config.toml
num_hidden_layers = 13
hidden_size = 768
num_attention_heads = 12
num_key_value_heads = 4
head_dim = 64
intermediate_size = 4608
vocab_size = 8192
hidden_act = "squared_relu"
norm = "rmsnorm"
norm_place = "pre"
norm_eps = 1e-05
positions = "rope"
rope_theta = 10000.0
rope_fraction = 1.0
qk_norm = false
attn_scale = 0.125
bias = "none"
tie_word_embeddings = false
parallel_block = false
init = "uniform"
init_std_qkv = 0.0241
init_std_o = 0.00472
init_std_up = 0.0241
init_std_down = 0.00193
optimizer = "adam_variant"
learning_rate = 0.000371
beta1 = 0.9
beta2 = 0.99
weight_decay = 0.14
lr_head = 0.00319
max_grad_norm = 1.0
warmup_steps = 564
schedule = "wsd"
decay_fraction = 0.743
decay_shape = "sqrt"
final_lr_fraction = 0.0
batch_tokens = [65536, 131072]
max_seq_len = 1024
doc_mask = true
train_tokens = 1043000000
max_steps = 11308
dataset = "wikipedia_en"
MLP neurons of a small language model. Each row is named by its layer, matrix (up: input weights) and neuron, and shows model dimensions 208-335. Each number is 500 + 25 x the weight over its row's rms, rounded and kept within 0 to 999. Numbers have three digits each.
After each neuron's rows, "fires in" lists the words (lower case) most often at its 100 highest values on Wikipedia text that the model never trained on; "fires on" lists the tokens most often at its 100 highest values on Wikipedia text that the model never trained on. A number after a token or word is its count.

L10.up3067:466466531498509462467502519471511462533519478508511496538509498508512522522519509534513489452496535523490532509505464466444442513502526487513487507527525501490483521478513503514455488466532490500493488485498509488502486499495531487486495497535517544539503468510535522551500475520555495488478500472501490497508483473490526526482502509487522468525552506462486514538534503504536468454497
fires in: "at" 23, "to" 21, "a" 8
fires on: " at" 21, " to" 21, " a" 8

L10.up3061:464512513494518496480458516520520522548514514479530519526538526489528498482536510537527513534464516493529497525544545515490471507509493448470512507465520518484494537493514519517483509510494481514517485461520479482502483450495495497478519570537530451488499513558508523472545531495522550538502467525521508542470497548504491518468452542472473495483503560439534549513488497478497485520492
fires in: "was" 24, "during" 13, "is" 10, "of" 10, "been" 7
fires on: " was" 24, " is" 10, " of" 10, " during" 9, " been" 7

L10.up2148:484464421509526504539487475457506573530502479525524547528477499480502496505504499497503492492441516492506511526506496520535455477490536525465520475449493501531530515478488498541553490441466490464480461507474532467525494481533508521510519496506464532522488486514552489481464484517523509461509515483545494493507467482494519519497514505469481518545540471487503532480519468533512450484534
fires in: "to" 22, "in" 15, "of" 8, "from" 6, "for" 4
fires on: " to" 24, " in" 17, " of" 8, " from" 6, "ly" 5, " for" 4

L10.up2217:493488532539525491501495515490488485519543509496514510513474442527469494504485513520502509474484496512522482544525473489491506547518502530499473467504510466480459525463505502491495492480491499499467475518530473551534482521509511449506492526540484481470520524524508514550480507493483530499457456488489448500480477514493527569456503471525491485479528519504469519503547472499515464455493
fires in: "a" 34, "the" 21, "is" 10
fires on: " a" 35, " the" 21, " is" 10, "ly" 6

L10.up463:508523529525511446498480515494524480515524483459489496477449499515522406516576513549502536451489508482520469566499471568456452506526466524515481482530504520472526530509510507504530502479444512521495501540495495507465470483488475497507499469536499480496476478531492465519466510530463493474455484530464492528521498509538487485483523500526474555504540489447511518522513513513539524494496
fires in: "a" 64, "nephele" 5
fires on: " a" 54, " A" 13, "le" 5

L10.up628:520534494495515515517519487575463507519521485497515487571494478479554499472502517523514500487477515504513481511512499517470474483482523494530496502445489508503448485513491484486498506468534513469486486484540492541501436466490516508462571509481511484535489497504503539501516479512525481473463522484459454499493493512508484510495502484504498454486492522518475485535504482516477513469491
fires in: "is" 37, "be" 15, "was" 13, "are" 11
fires on: " is" 39, " be" 15, " was" 13, " are" 11

L10.up81:491463479536521482485464491490493487460506536524527495502489481473489509446507536477472471516521507471498501531514530483465456508486502483504512497492476498475472503486554508492468477478479510536528518526508538471504498489538534511464510517524485517544461520504519501512521529456495464493512469487469473497522521468475509463526487485472490550502544506501524528508467438524546473522495
fires in: "was" 66, "is" 7
fires on: " was" 66, " is" 7

L10.up2663:495479534536490488515507518504435503520565523471462482494486475452529516506489472474467516502465503493489529533505478522514463507513464542485496537506494495510469537508500494488515489453491534519457511481518504525490498485481525524519480497454495509510500475483439527504528495474527529534447526537498500494521518492465500527529487453512456512532513575471478475518540504472509520515485
fires in: "the" 72, "at" 4
fires on: " the" 68, " at" 4

L10.up745:499556512529511539501496459526497498567545490485506547468507531494500490515531515540489505470501520504502484524502475489505502479514469479529522470522483507536526518472514507467522484509507473498475497491534478482522477507478500481524466458496529490555521472470462520504475575507545500465480545438511455473436514541474491533475470522503497481454541491521545512483528489493476486448500
fires in: "a" 54, "the" 4
fires on: " a" 55, " the" 4

L10.up4429:468537483480525478521528487549538516480471539519491539465463473482507503495491519498521507534509527480467508492485528519509489444432504523486490510456453557498497514486507478529505519452506484489485449497529517470500454468507491498486511488507497480486473441503491532506509501491473481507506442531540521507488477499511528513491515504517472486457494487512506496531513550503498510527491
fires in: "is" 25, "are" 14, "became" 9, "was" 5, "were" 5, "more" 4
fires on: " is" 26, " are" 14, " became" 9, " was" 5, " were" 5, " more" 4

L10.up1279:501548449515510502519527500483442492520481482537507490469503486523495484532463506500475474500507481471458497461529464526489517482508497508477461529496483497523471516471494488489529494528481473463550474483481536453512494488518512502488517522523480510513484481499447517456553528529521486504499465506519505525541472481519473489506470481505518489504480494504462520509518481540504486496446
fires in: "can" 18, "will" 10, "would" 9, "is" 7, "to" 7
fires on: " can" 17, " will" 10, " would" 9, " is" 7, " to" 7

L10.up992:504489511492511503520492470516503487500539485523460508457518476514504444474533504532514518520442524487498496483523472492483512517500464491551480505467459517487544524459506483515521485463459505503476488470520512490518475500481498516541500520530493506526520492480508491498510472482527480510487535511491512491465498461501483468483505520483501441506518510465555498484490523487518515463543
fires in: "of" 15, "about" 12, "for" 8, "and" 8, "over" 6, "age" 6
fires on: " of" 15, " about" 12, " for" 8, " and" 8, " over" 6, " age" 6

L10.up432:505475460477510510483518489501499485506516470478493511498480523503524516513476466482429524490534551490495472493508473512529493447472465491546506456504452452561490510528465479498485487535489541512510530531515490522437480490520530476471462471562465495576510498506487503462580510512506483488525487492518538483513525509472476475480494488464506470495526475484539523486500496526505516480496
fires in: "to" 50, "not" 10, "and" 5
fires on: " to" 50, " not" 10, " and" 5

L10.up2232:506469436511529488517494530521495524537488542475514509502501492484473542517521463456514502459485486501452505495474480546477542531492450504493465508475488459523490520501481459481499463491497555466493522487481478473461553508497527507490471507487506490569531507505491516527504450510552483539506504477507474466498514473462498529510461489479500506490487471453473512548495449514492478536480
fires in: "in" 70
fires on: " in" 70

L10.up3651:487482537528489519495497529497465483474480525472519468464543498491522469459441482507471510510473494520509527497507534485549478475514489508504479486503532497504513537484479484500496492486497470505490537496454513550496490525466481511524485532545551485470503492503475518521527523530486524497495504483443469533481500489540522498484510487486538471478499475502490503548494544517460512546501
fires in: "the" 81, "its" 4
fires on: " the" 61, " The" 10, "The" 9, " its" 4

L10.up4212:528504500503512456550506506492545498538491527463540523536501515487527529519530512485483529463463517516481475558472492487476475521493490456493485478522478514486478496489515473517497471490467533489469524476505517504563545496494473478556490467496491529509522445550497457499453502519486528436493454553518471517490517495439480523499502525472473509524536506476492490534440484489542504489503
fires in: "in" 39, "a" 37, "on" 7
fires on: " a" 37, " in" 36, " on" 5

L10.up2273:464485501506508473480458517483541501538521526496497445551505492464513462522537484535511495475526503493497473496482441504459457504516479497530490491507521514502463493503505487531463479526513507499467457462512512509543518496458527481519528518520463516524523478517469520516511506464524494454504496516449499527502473514435467530483455505512452494450538487502490498557504507522525476517529
fires in: "a" 84
fires on: " a" 82, " M" 6

L10.up973:463512520514442502533500502481480517498524470470557489481527511505483563493500524507480536507504497530520454487491518530481492527483492520491518541501496482551509531462486501507450486480502494509459539463500484451494519506507492513497493496551496501501541520489509526521538562500482508487506536477528498538476508522475503504495533535485502491522484521510530540538523494491539496501516
fires in: "was" 20, "and" 12, "also" 9, "while" 8, "currently" 5, "as" 5
fires on: " was" 20, " and" 12, " also" 7, " while" 6, " as" 5

L10.up3797:460517528503523505499466533518499468512488465483462449523489518523541514500482506459485498498512532501475518490525540550481488504516494540485482523550509524475557527489482457469510498537523520474475520458543470535505518502482525471492518486441480525499521523456504485523535543491525517509480491494477468487549495554528493516534466528527531526461523497477478532529525487471519526466557
fires in: "a" 32, "his" 11, "ap" 5, "and" 5, "divizia" 4
fires on: "A" 37, " his" 10, " A" 8, "ia" 7, " and" 5, " a" 5

L10.up1996:501515476477496505504483466460490484509482498458528521471546460496528475565503538512479513513516517517444506462513493477514518484521505540481506495496529549540454514500551527491493515522467538487485511507546447524482532447503512474447507501528587468494452512489485523482552539554533450476475498509491502497467482536475511538525493480513520512509480478501501509516524489550529481489512
fires in: "is" 29, "was" 24, "made" 7, "be" 6
fires on: " is" 29, " was" 24, " made" 7, " be" 6, " D" 4

L10.up4166:512484491497491507498504548455502463470531489485472532534485506513449479479533504499458522474518472505479467564533528538555468464494460479478545512520483531510527525507477508466508528535512485533518507510486541463527505538501509490519490510528505495541464480472440525495482505507513504530472484482496442483486501535513496512483502504493478511493465476482506503502494472444491511498500
fires in: "to" 48, "began" 10, "continued" 7
fires on: " to" 48, " began" 10, " continued" 7

L10.up2641:538501501513500499476481525450505479509479488497492528492528514477554473525483530515534528504520488502512527488490485534519484519505481520508514516479493503498535492517494450508468500484466496462529477497536501483504509514474521535510522464518476502500491472505522535446501536539572478484519472509472528465450517528469486488480529523511548460476544456443514494518524479510518501510493
fires in: "in" 22, "of" 20, "at" 13, "to" 8, "into" 5
fires on: " in" 22, " of" 20, " at" 13, " to" 8, " into" 5

L10.up663:490507470495494503524500496480503499565525471488511482553535505519470507519485520457453494504473476526519531497550517483497460500478493471465531486480544517484492536487521455535489538467500490550491512531508500512520484467461497477492502534494492528493479489490538545501565503486531496504500548477501517483522539521472474489496471471496503521476509448483500522481491519515492498482457
fires in: "had" 41, "has" 27, "have" 17, "having" 4
fires on: " had" 41, " has" 27, " have" 17, " having" 4

L10.up1961:460543489477495500494493531516528473493506566479485489494492479499507521503515509496494500498462502510534542522495511525493480463505489503488487489488485491505508534503483503508491497446484524473538531515518531542486478513485444453545522531470500531497500494521528503490501511499529530488496513500518476498463526467485494532488492484500480504518536506511525458528516460489532500521485
fires in: "in" 36, "have" 9, "did" 7, "has" 6, "of" 5
fires on: " in" 38, " have" 9, " did" 7, " has" 6, " of" 5

L10.up2526:505486509533503477520519476520510502532544493524538507473528464488545461447501464484528544518520488470516521523509468549491496512518490494476491494476483480444526517477489461493520480533477480481514530494533508516509481465465538505519511497491477500492537483471494489480555534524497522506481490467481488465462508565516463506491518498530468518504512446482525462534505493491506506484463
fires in: "the" 57, "cross" 9, "formats" 4
fires on: " the" 54, " Cross" 9, "ats" 4

L10.up247:436527546546519465547496542515485482517596474513527497478485472531471492514486487492523507472464486487485456564535488501481453498481540531462496470489512453482479511461540509478533468485487515508463465492502487512501488454459507508510518523503488486501518511480514519529483524490532511548483522473550505487479507507483481455479511508500472506501463523543481503490496523490560456486506
fires in: "a" 56, "step" 9, "the" 6
fires on: " a" 60, "St" 11, "st" 6, " St" 5, " the" 5

L10.up4519:458517532518506514506502525540477537558503515512450475468497494501530511510536516527488532518527499510529499521495526500505482465502450579505501531505492567502553467462523518456531469517552500500450468508536487521512525520457480511470537523522498469489527505480504495531496530528483469510502458490516506447465496476461504526495471475520486498481490520466475487509486479485509515518462
fires in: "the" 38, "is" 7, "as" 4, "was" 4
fires on: " the" 36, " is" 7, " as" 4, " was" 4

L10.up3144:484520506452521459527506556471480491507468515457503525543500481476503494491521503524453517508479513494489529540503503511482521539491485540491547472528467514479542502523461513500470513501478532473542508553472498489497534521485501512509489501504534515488482531463524492474503491529540528494489505507499483488502524500469512469526510509458529521469493486486497464508499498528510486522544
fires in: "to" 31, "after" 9, "in" 8, "on" 7, "began" 6, "by" 6
fires on: " to" 31, " on" 8, " in" 8, " began" 6, " by" 6, " of" 5

L10.up1753:548537464490515473551522548536505506477511523439484516538478506503495500519469448506511525442448499494497517502452520463491504486519489503511538506493504550489482473515493474483500515508488541497531489443446508523488497494482501519541485480515463531549521483492495510483534467497518522485498495520459543472460497510438495513511528477483507469493508513513545484511507483519502509499519
fires in: "in" 71, "on" 25
fires on: " in" 71, " on" 21

L10.up4371:508533482504482478488476521500491477499534502501528494489528482513485488522500517440524554467497527488514523517565542485500466498529509503468472492486467539510534507516538514549515486490497551499474450486477491505516526506517500475543520538545486470531504488481506476523483501509475533552491522500483493483511481496543509583509481475506465483501511504473531491490534525480478545516501
fires in: "the" 37, "international" 7, "laura" 5, "la" 4
fires on: " the" 34, " La" 13, " l" 6, " International" 5